MLP neurons of a small language model. Each row is named by its layer, matrix (up: input weights; down: output weights) and neuron, and shows model dimensions 128-383. Each number is 128 + 24 x the weight over its row's rms, rounded and kept within 0 to 255. Numbers have three digits each.
After each neuron's rows, "fires after" lists the tokens most often just before its 100 highest values on Wikipedia text that the model never trained on.

L4.up577:136152158121162125164119135124116116121116158094118149123106128112131096124099112176084137151120157135134110123146125134095108154116093091131108111148135184148131136144147146138162148125103132167124089142135136146107139109146130117149126128133123164131171140155112118119141135096149134147143122152139170113127178110136118138137157083169162164115143144138134100130102139119109091188137125107132138107116125174124118132162105141133143139141074108137140120114101154114166134113135102148125122193118118163164115162133146138135139130137163144143121148126073110132096082163134160115098129111150111057145100137125134113171116114124157097093133182153118105131139117146113124117168096120103120124150142139154124158144174139123114148090148089134123098143096129162110182165139106
L4.down577:150131167098172100151133117152132158149156121139123137073103154143181120113140111148151168078172089112154110130142126175099148145097115153119113139110115165115146143101137081113150130153126130126153117151102143130127107117126126155120139119136120152161088162144117134150181129128125103184125120122138137105151174132128134142100120116149124122160128130092097115119093086135164129134155118101111081125137168094170128164100151156085120111138116126145108137108185112118138113126145110101142112093133145072115130121105120118145107104176144158104180118186150158123125117151082167093123103131053121123119162129119129134142145150120153096124105182099104093134122123132128165144137137082098129122094110126108128110103132134148123106126134129148149128099104137122148121092140131
fires after: " |", "2", "1", " (", "5"

L4.up2366:137112124111132101149093138106081110143129126097117162143129130144135143157139084111119157130123146158129134118092150137132116125150125120153130139146124158124169150141132089111156131097139093126140126151126131158089128125142145098089136132108096145174137136113156098158156140125136150132088116103158154126133162116147184131145097098131119114106128086143087134111131122131148132111069159097149122106104116175134131117153123132123151085113126095152124121127069123079085094149157130087142058122131169141088155161147099087149156151126160109137170155117090120146042161129150138132145103120152071133126149162174165146092111130079081120140133141144109157115135140123116151102132106129118145162170117095084133120150137122142158124073130141096098107106140136067131135129123099
L4.down2366:124162106120135135173140114110111126119099118122151081157106152127110156125139143151123158146072157110069117144160163158106130142121124145134106108143169125115163081124146195116123131120120143116134177144147141121179090129155130098132109119117137099141087179142149161137115112101170148138080117113154117129112097100171130082148150110114125136146162107114084130135160160100124135115095123119166127110145109155139171115113155138084124112100114091172162126128099151121167119135153155172120091150126136106158160124102125108114128098144078083122124119156112135138106119148158120161141132150119126135152072082160080119154138150113124137135151119121133116141143112124125112085141112119118135168158126081131075141124149131181124149153106130158142099133094119101154154096110112
fires after: " |", " ", " —"

L4.up1887:129160099143150134116100128076158136110164116125133123100133168121127098132123152136137091078090130140166127159122134143178141112079153119178106132146138102121132148089148126160156093128115184142142153121128100130169154146125162112164106143170164150164119146133136094138104123095131164133113145098117148099123127171097092135156109122161150118118119098097123104140117153185122115154139182085117123130200118127091092126115131115100109121121096171153144118142101115156147146156112125089110175129124105160094128114114083116141162088134120172121131121149116121126113144176090080122122125148132143141125123129151143139112108090082118139157126191125133127150132108109157114135140118096166178128130099100139140131187117126062146122163105137141114177143161108166164139134128128
L4.down1887:170133105114112107098117132108145157163092120133132115122128122097150092125107144122111144160144130130104130120101121080113122104124126130116118184067173182130120115149139129128183079142129094128116156152158169127140142149125110120135136110140138158111127111135136112155152159132175107121139142129172121152106187133103138168133106182187155141134141128125139140124129075073125090081117142147130103134120114145115153149217116100123108131161142142170103142143094138133114098130080105068130120172092130109144141124119116103111114115137113151154091092125140165134104108151107116070101148107102135146128169134082115090152127148134139134120148139119115084181113151149124143151136186122145148140128106134119127140106130154136128132159114112103141118084092162137109108126106111
fires after: " one", " part", " of", ")", " member"

L4.up723:147146129122085097123147144142171118126108158097124103120164128107128084130119117096149130106153096140105136131169108099117113092143097112132136138096170120158140151130059190118156123168126139112131080092191104107177084113176180127112084156161129134092145178108115141120135139099125191155131156148160112144125144117184085088135144141136103162115135139101108106153155124146093082125119120187152110148132137152114138124132133128139085137097151080124107137144144097139132154115124181106136088104123130128136085107120120139144107115127123143103112074125102136151153111148117096131115127168092091146185163131132160170127135099146146121093091176113144119154133172139107129163086151140140120127140146129108120105153104131120125130106129136152149117137117095115111156151097115
L4.down723:130139114192130143154096175177099127119187107167142133160120138110140123105121140118139091170169170149095132147123124107103143154091128145091156147152127104123126142136104067127128112122141136155182149122107104147163086116149092108112160144097113156122170115097134147148170120155111134083159102178111125112147144110110105107087109123137174091130112108128116144111149109127144115157141089109135095114094092123122150104127103134155114133107118125093109106131136124176173138104112135090133165106110155129142114121146147144137138083111123123166143153133146060148127165141110135143105130105160136085117129137150099134122091111134139090148110133158141186158124138124092138140150113117156144120122128173105176151134143105122136140124149168112124108141123128145115125129111123
fires after: "\n", " (", " was", " he"

L4.up3329:113119136083098145117140091134152137125121140160155110152096147128129110150078113170102095085108147077093096117127142142100103161141123116139162124162130154134147120178093126129155156130154156097137138122121105115140124100180117158090146175151117175114138139107119150156151110161133116182097157132115141132113158137126162152109120116144043119129135137126132131132147103116160093138132108162127124145146169150127096099129127129125130162113111165157170109101104114136148133114168118138182132147122088171150127139149149113144158095097121101095132141158148103151095161127101100152117131175121181089131126125112121136082145083069130182123098152173116148112136134117159142142122107115141092079096156128132125154163098127118154094136105066111090121184104113107070157176131159
L4.down3329:110127158144143126114114093146091140109159132108151110135107143145160134115107101120169135152166099133106125176140087130135141133093163155095108156109152132112132096175158178097118172107159074109126148091198119118138137120133157160147136146131124133046148109130141119140102123113133112166138128124108114141090168147144152135126072145112135183127131077130156110117143108129143118121154115078149152128126094123148108162103149115138190092156094132111118123134137108131167098091149158117145088076134111083097162112092108107151169087119145134121120161112138166119101148101156117113097132098125129100123118130108175175132131144094108121140138139099051184103175146142130140078115142114154079151089141098118128129155118157138145116144113141142098115141084115102117150103164143
fires after: "\n", "-", " (", " ", "|", "2"

L4.up2577:145110126099106104104129119136125158113135127109115082129107120108127127103105156123159137115105139165113153124093127159142122116116114111095146167151119136104114118122086168126139131134135152165110168119115155124134129128092127138149151152097164161130108135157127126135137126161154095154119146096111130102132134104138119160110139110159103115108142160155136135121113122183143104141138132130104153146144143190115161144074102188085112105123159156144114094113129161147105105127138092107156166160106152108130075108137094150122145164100093154141143099128162128112120095093111141149126158124159128087116125146095163111096187129123091164101125122151086146131129153122111134146145142142124104125136126157134071150131125087137104101138081140106130125133115115130134129141135110
L4.down2577:154103135122123088141086123098108112117144186112160117154171152128166188131089139110110121141126137116142141097119110168101165120138114100152104140108076182112159120136122012087132142162178137122083091136118111139131124185132089117103113137158120127119134126129149111133169101094159125125164142120106117136156109133152085124107119100134130131111110147137151112119109117149126150169160069096139115119129101134141115172124092120141136126154111174149132142132181133109151111131141151108150148100119132124099127110173157128175160111139130110103134123087130121098072119113124129146107135119134125148126137150125084116146172063133143136131098128124164190103120093117107144137148142149119119154133121137122129112137095147099148129142125125134159128151140137057130123140128158
fires after: "|", "-", " by", "\n"

L4.up3141:119124150161087096115072123145114107088114126113138123132128138130113140164103146127125115142105109124109109124109128121132114132114133136117109168146134124101090149151104120106100144124161146121108130154159115123094107126113150136123132117153126141136133119132095166117124112122128153142090106105120125092095141085124133127101148114116156155113189150174093077153141154151157119118189113095149148098163173171106114129098160154136133113190133132109114106127132117127105079146127146103121117156190193100125080140134147139146092112123092121162120122118098115150131112121148128129107129126126152121170133062137174119143128124106104084118160153127124182114155081119131164164152149121150112160149109107083147124135112129171139145136137187088106158151099102103144149108118113
L4.down3141:133108122128167146083096144132119142100140118155099106089159146155100132125145100153120143146170097120100129175129116131065138086078140119148127113125125108103124133121134143104151128066101109103175155125110176154110146147161101119083163112130135137141110105159118188129154151105112152160115141113115106150124132119156172137110143137121081172169099165118144141139181154142119143127098149175093161124088153165145175143120152144142170132148204141169138120150123118112118114147120129120115114127093160117134110127120091088142169107116129167110145129125098072134143125142146112138133111144124148127150065201150146167115120149101109097165131130069120153082101115130108131096172129123105106126151132114090106180129100086123146095132133125134138131191127105104118112120140157
fires after: " |", " ", " population", " species"

L4.up4089:117158142150162104124104145153120126107115134137127127162153124139107143119147101126169172109141128131113146134163097153089134132127094109124115133143130097127111126127183156102106201115151105130105123130130146114083156138114156117089105108115120148143180121162141095120106128138086137124103150112094145106147086155117118128134154150134148135145084129137101103096135143142103145123093167117103102104129134103149102100145157136160118122114150136148156092105149134137090113131113148086154125090126170093166133120147124123163123140134111090118148101090127148167148125110137147127182171109147073133135103107068127147129111125130130143167152142129105131160129137060149113088128113118093105135144149133097135144155148118117126107118099167089122103153089109106098140079122115
L4.down4089:131135095150130124110105143170085152122134120130152137116153160166158109138143132114137158105151123124138089121069109117150129124154136123150095099134104106133103143096149161159116061134138116115149143148107107146119093134096098076111147119104132140145131123143106139125148100127137114103129118142124129096156100107121103085148177102120107134116170120089180144130118130154070062128121137116113150114139139107112147118119130134173149138152178096119157168106133103181106113125145132129147140120129118111099134129081149168139077149139153137143076134138157090120078134126115106117122079136156116110159108104161124156108131157117137106152194118114117151135142125107165128115134109117113126103100122132182137124148117118104142099118100100143192152135070093119144123172128140
fires after: " |", ",", ";", ".", ":", "1"

L4.up1115:105164129132148119106126097145137108142098080142126129124119130100091152166128108150101115138156133086101133121168140162126132112153140130101106178176118111182082153107133118103117130090171107140148119104131117131105088091098110095077133171142072147108124125125157127080110121116142105163137103111141102122114079189092141122128169137131126175165090148134133093109139142106137143127153133118156097085107144128105100157144127121129137115156149123171116128097101125086120097086139114106092151116181154116104087121148129081163136096096107143129146134127163136148119160106095139134105144093111102107144085121097095173159136131137174128140133133074138173127134154119128091112139104141125089155164126112142110098109119125085137118125171144128106126141117127160115129132106129
L4.down1115:141095096162136100132143142153098165168124162092141117131123137100123104042115101134114165144110136121122160126139127125095130147071184111076113179163096136175070115093119181105150166083119111103162122149139145113089119109096138116126133128098149154143136131136172120116130144122175140104152133130117079183092110154098140141122204121110135168118117117137091097145110169133147120116128147110166133152109138135111127080115151127086147144138131166149139132085130123145143124111098167147120150156094167068154092154102130104136169130111130116128155132136133090158112133134128098150131125138128134170137083128103108108155158142108107154118143158121105130131148149119109105090181097110123135137137110127157115116109036116135105160114143167125139148161128093139103155105136132
fires after: " |", "0", ";"

L4.up3591:126135151122121148149131115105210130157160124115134151129133130161114118139091120086139102081149152095137116137118157110095154135134100152173125137143098117094141129144179132126138134123091125119110127120122116115139094144153106160109087088154109121131149108127125134141138131139095167136120128093156134147084180064133092106099098134140058167136111115083139151154132145120116120116158121110130167164191104122114121097148154164097115159136091142170117121103094131175110163112076137108150117137176100171110145112105110148159110105113078108110106137173126113137126110142121077161135111128135136159120088111179094129103110114124120114109127115128120149126152161149121108145165148106103104082142096148100125111110165143137118116080127155131106167126149135122112124159145118
L4.down3591:098110104135144097132097116151086136165125107102165122098155115090121122138125095120159050131154126088125168085073139118118126123136142153106136152115146108138089134133091117106143128132128099122147142144140148124134098095138089116110140149161165117123127169119123112111096159136096104099124159181134100142097124127138129108135104128138121121101144100141088114103111168069166123111168143100116140109138102118079138136102141105104145120174113182111126123122185137125172124154125158149117152118118177131125141101108156118095118143117087148118165142163162081084127123167075113087119109139105145099144121141140170115155112121121106102119159105109133154125114121159154119113124122116171121140101124119146110111142142121131168134108131157083145127166167098189145098118111146
fires after: " ", " ("

L4.up1036:144108143152136112109128149084148081147138085149147106119163124112110125096113118145111155117106124085120133119165126131158177156128094101158109145146115125138114127150148115170111170129112152119151140185128094149131101103168162130136079117163179119135136152098152110121133138129110102137149168134148127126143182138125114158146141093135139118143126135103180125137108144124126134159105139150129122112114132124110137145121094152147137144108132144121128149087096134131126100099106093101063122158086082145059125128106124128141118097189124131120087137153167166131120057112161131096130124121112132089117117155126110161116109130102105147153150194079171119120126128122134108113112142129105119145157111176132151141132087165139076141105137076127102141159135131131117163121112125
L4.down1036:154153122133126084148158163122115114115131161149131131117107183140122112102149168101121102136128125101106144113121138120135122107115158122145123138129099120116154103107123127133165121164120089117113092142121156168097127115135108168131157119130114131072110110107124097126088136105121107089097114088136091169135156152127100128103083150111128116112146162111173147148118104153146156122118130089095074167087129142156139150135104131123110118153116121171120108161121128087104117114183192110132147090112100129130146109112124147118131096156093140142131121171140132139127148092108188118109145121183127165118168093203133079100115150128165107138135114126143145134152154129135115111136115102069123158115104144185142111150148114140137124178117122130166146113167142156132171160121121
fires after: "2", " one", " of", " Website"

L4.up49:083130134184144095131140120098135087160133102127120140125124083136117143130145138138138119169113109156137144091125103120112117130144096111183133119138126111144146142086128124070101161099130081114145162138149108121106134157108115164117135092082161110129171133115100165133119117123157060147114128166092114117135149144110150122151102110090165119119146139134088135116136142097163138120130133071187196150103161145117095115162123163128136104148095138145129116093115157171115152122114135129089162134111129149117181172085155102144151169120158135086154146116101102170089127108124111112086156108116124176142126116146210107105114128149123129114116153099136168067133094135134140142121111142110156123107077104135108140142156114160139140145122124109153135157146157087114090106138130
L4.down49:160139084127104107152140143152093128153095122151165182142106177158158138139125137108138142160154132088150139147114131124119149158133115148150143125102111093075152107125176205101122121132157125112136143112163124115143143128124153111075120093106117123089126110127138152127149116145119176127145146161143124128113126142106133099136101141158120127160129120139141116155130116153151089103129143110111117100141166069101158128130133151135109155134148122115113114151133147107136173160087135132094113072086108110100142105093158096083139133169124169149138122122137135146151112100117096094115119130119112127161115113141092094124129108128100165133101141118139135143107101131061093128137152092122090146102087110162110081160166124143118147118100145104111127159140175094140160128188145
fires after: " ", " |", "0", "1", "3"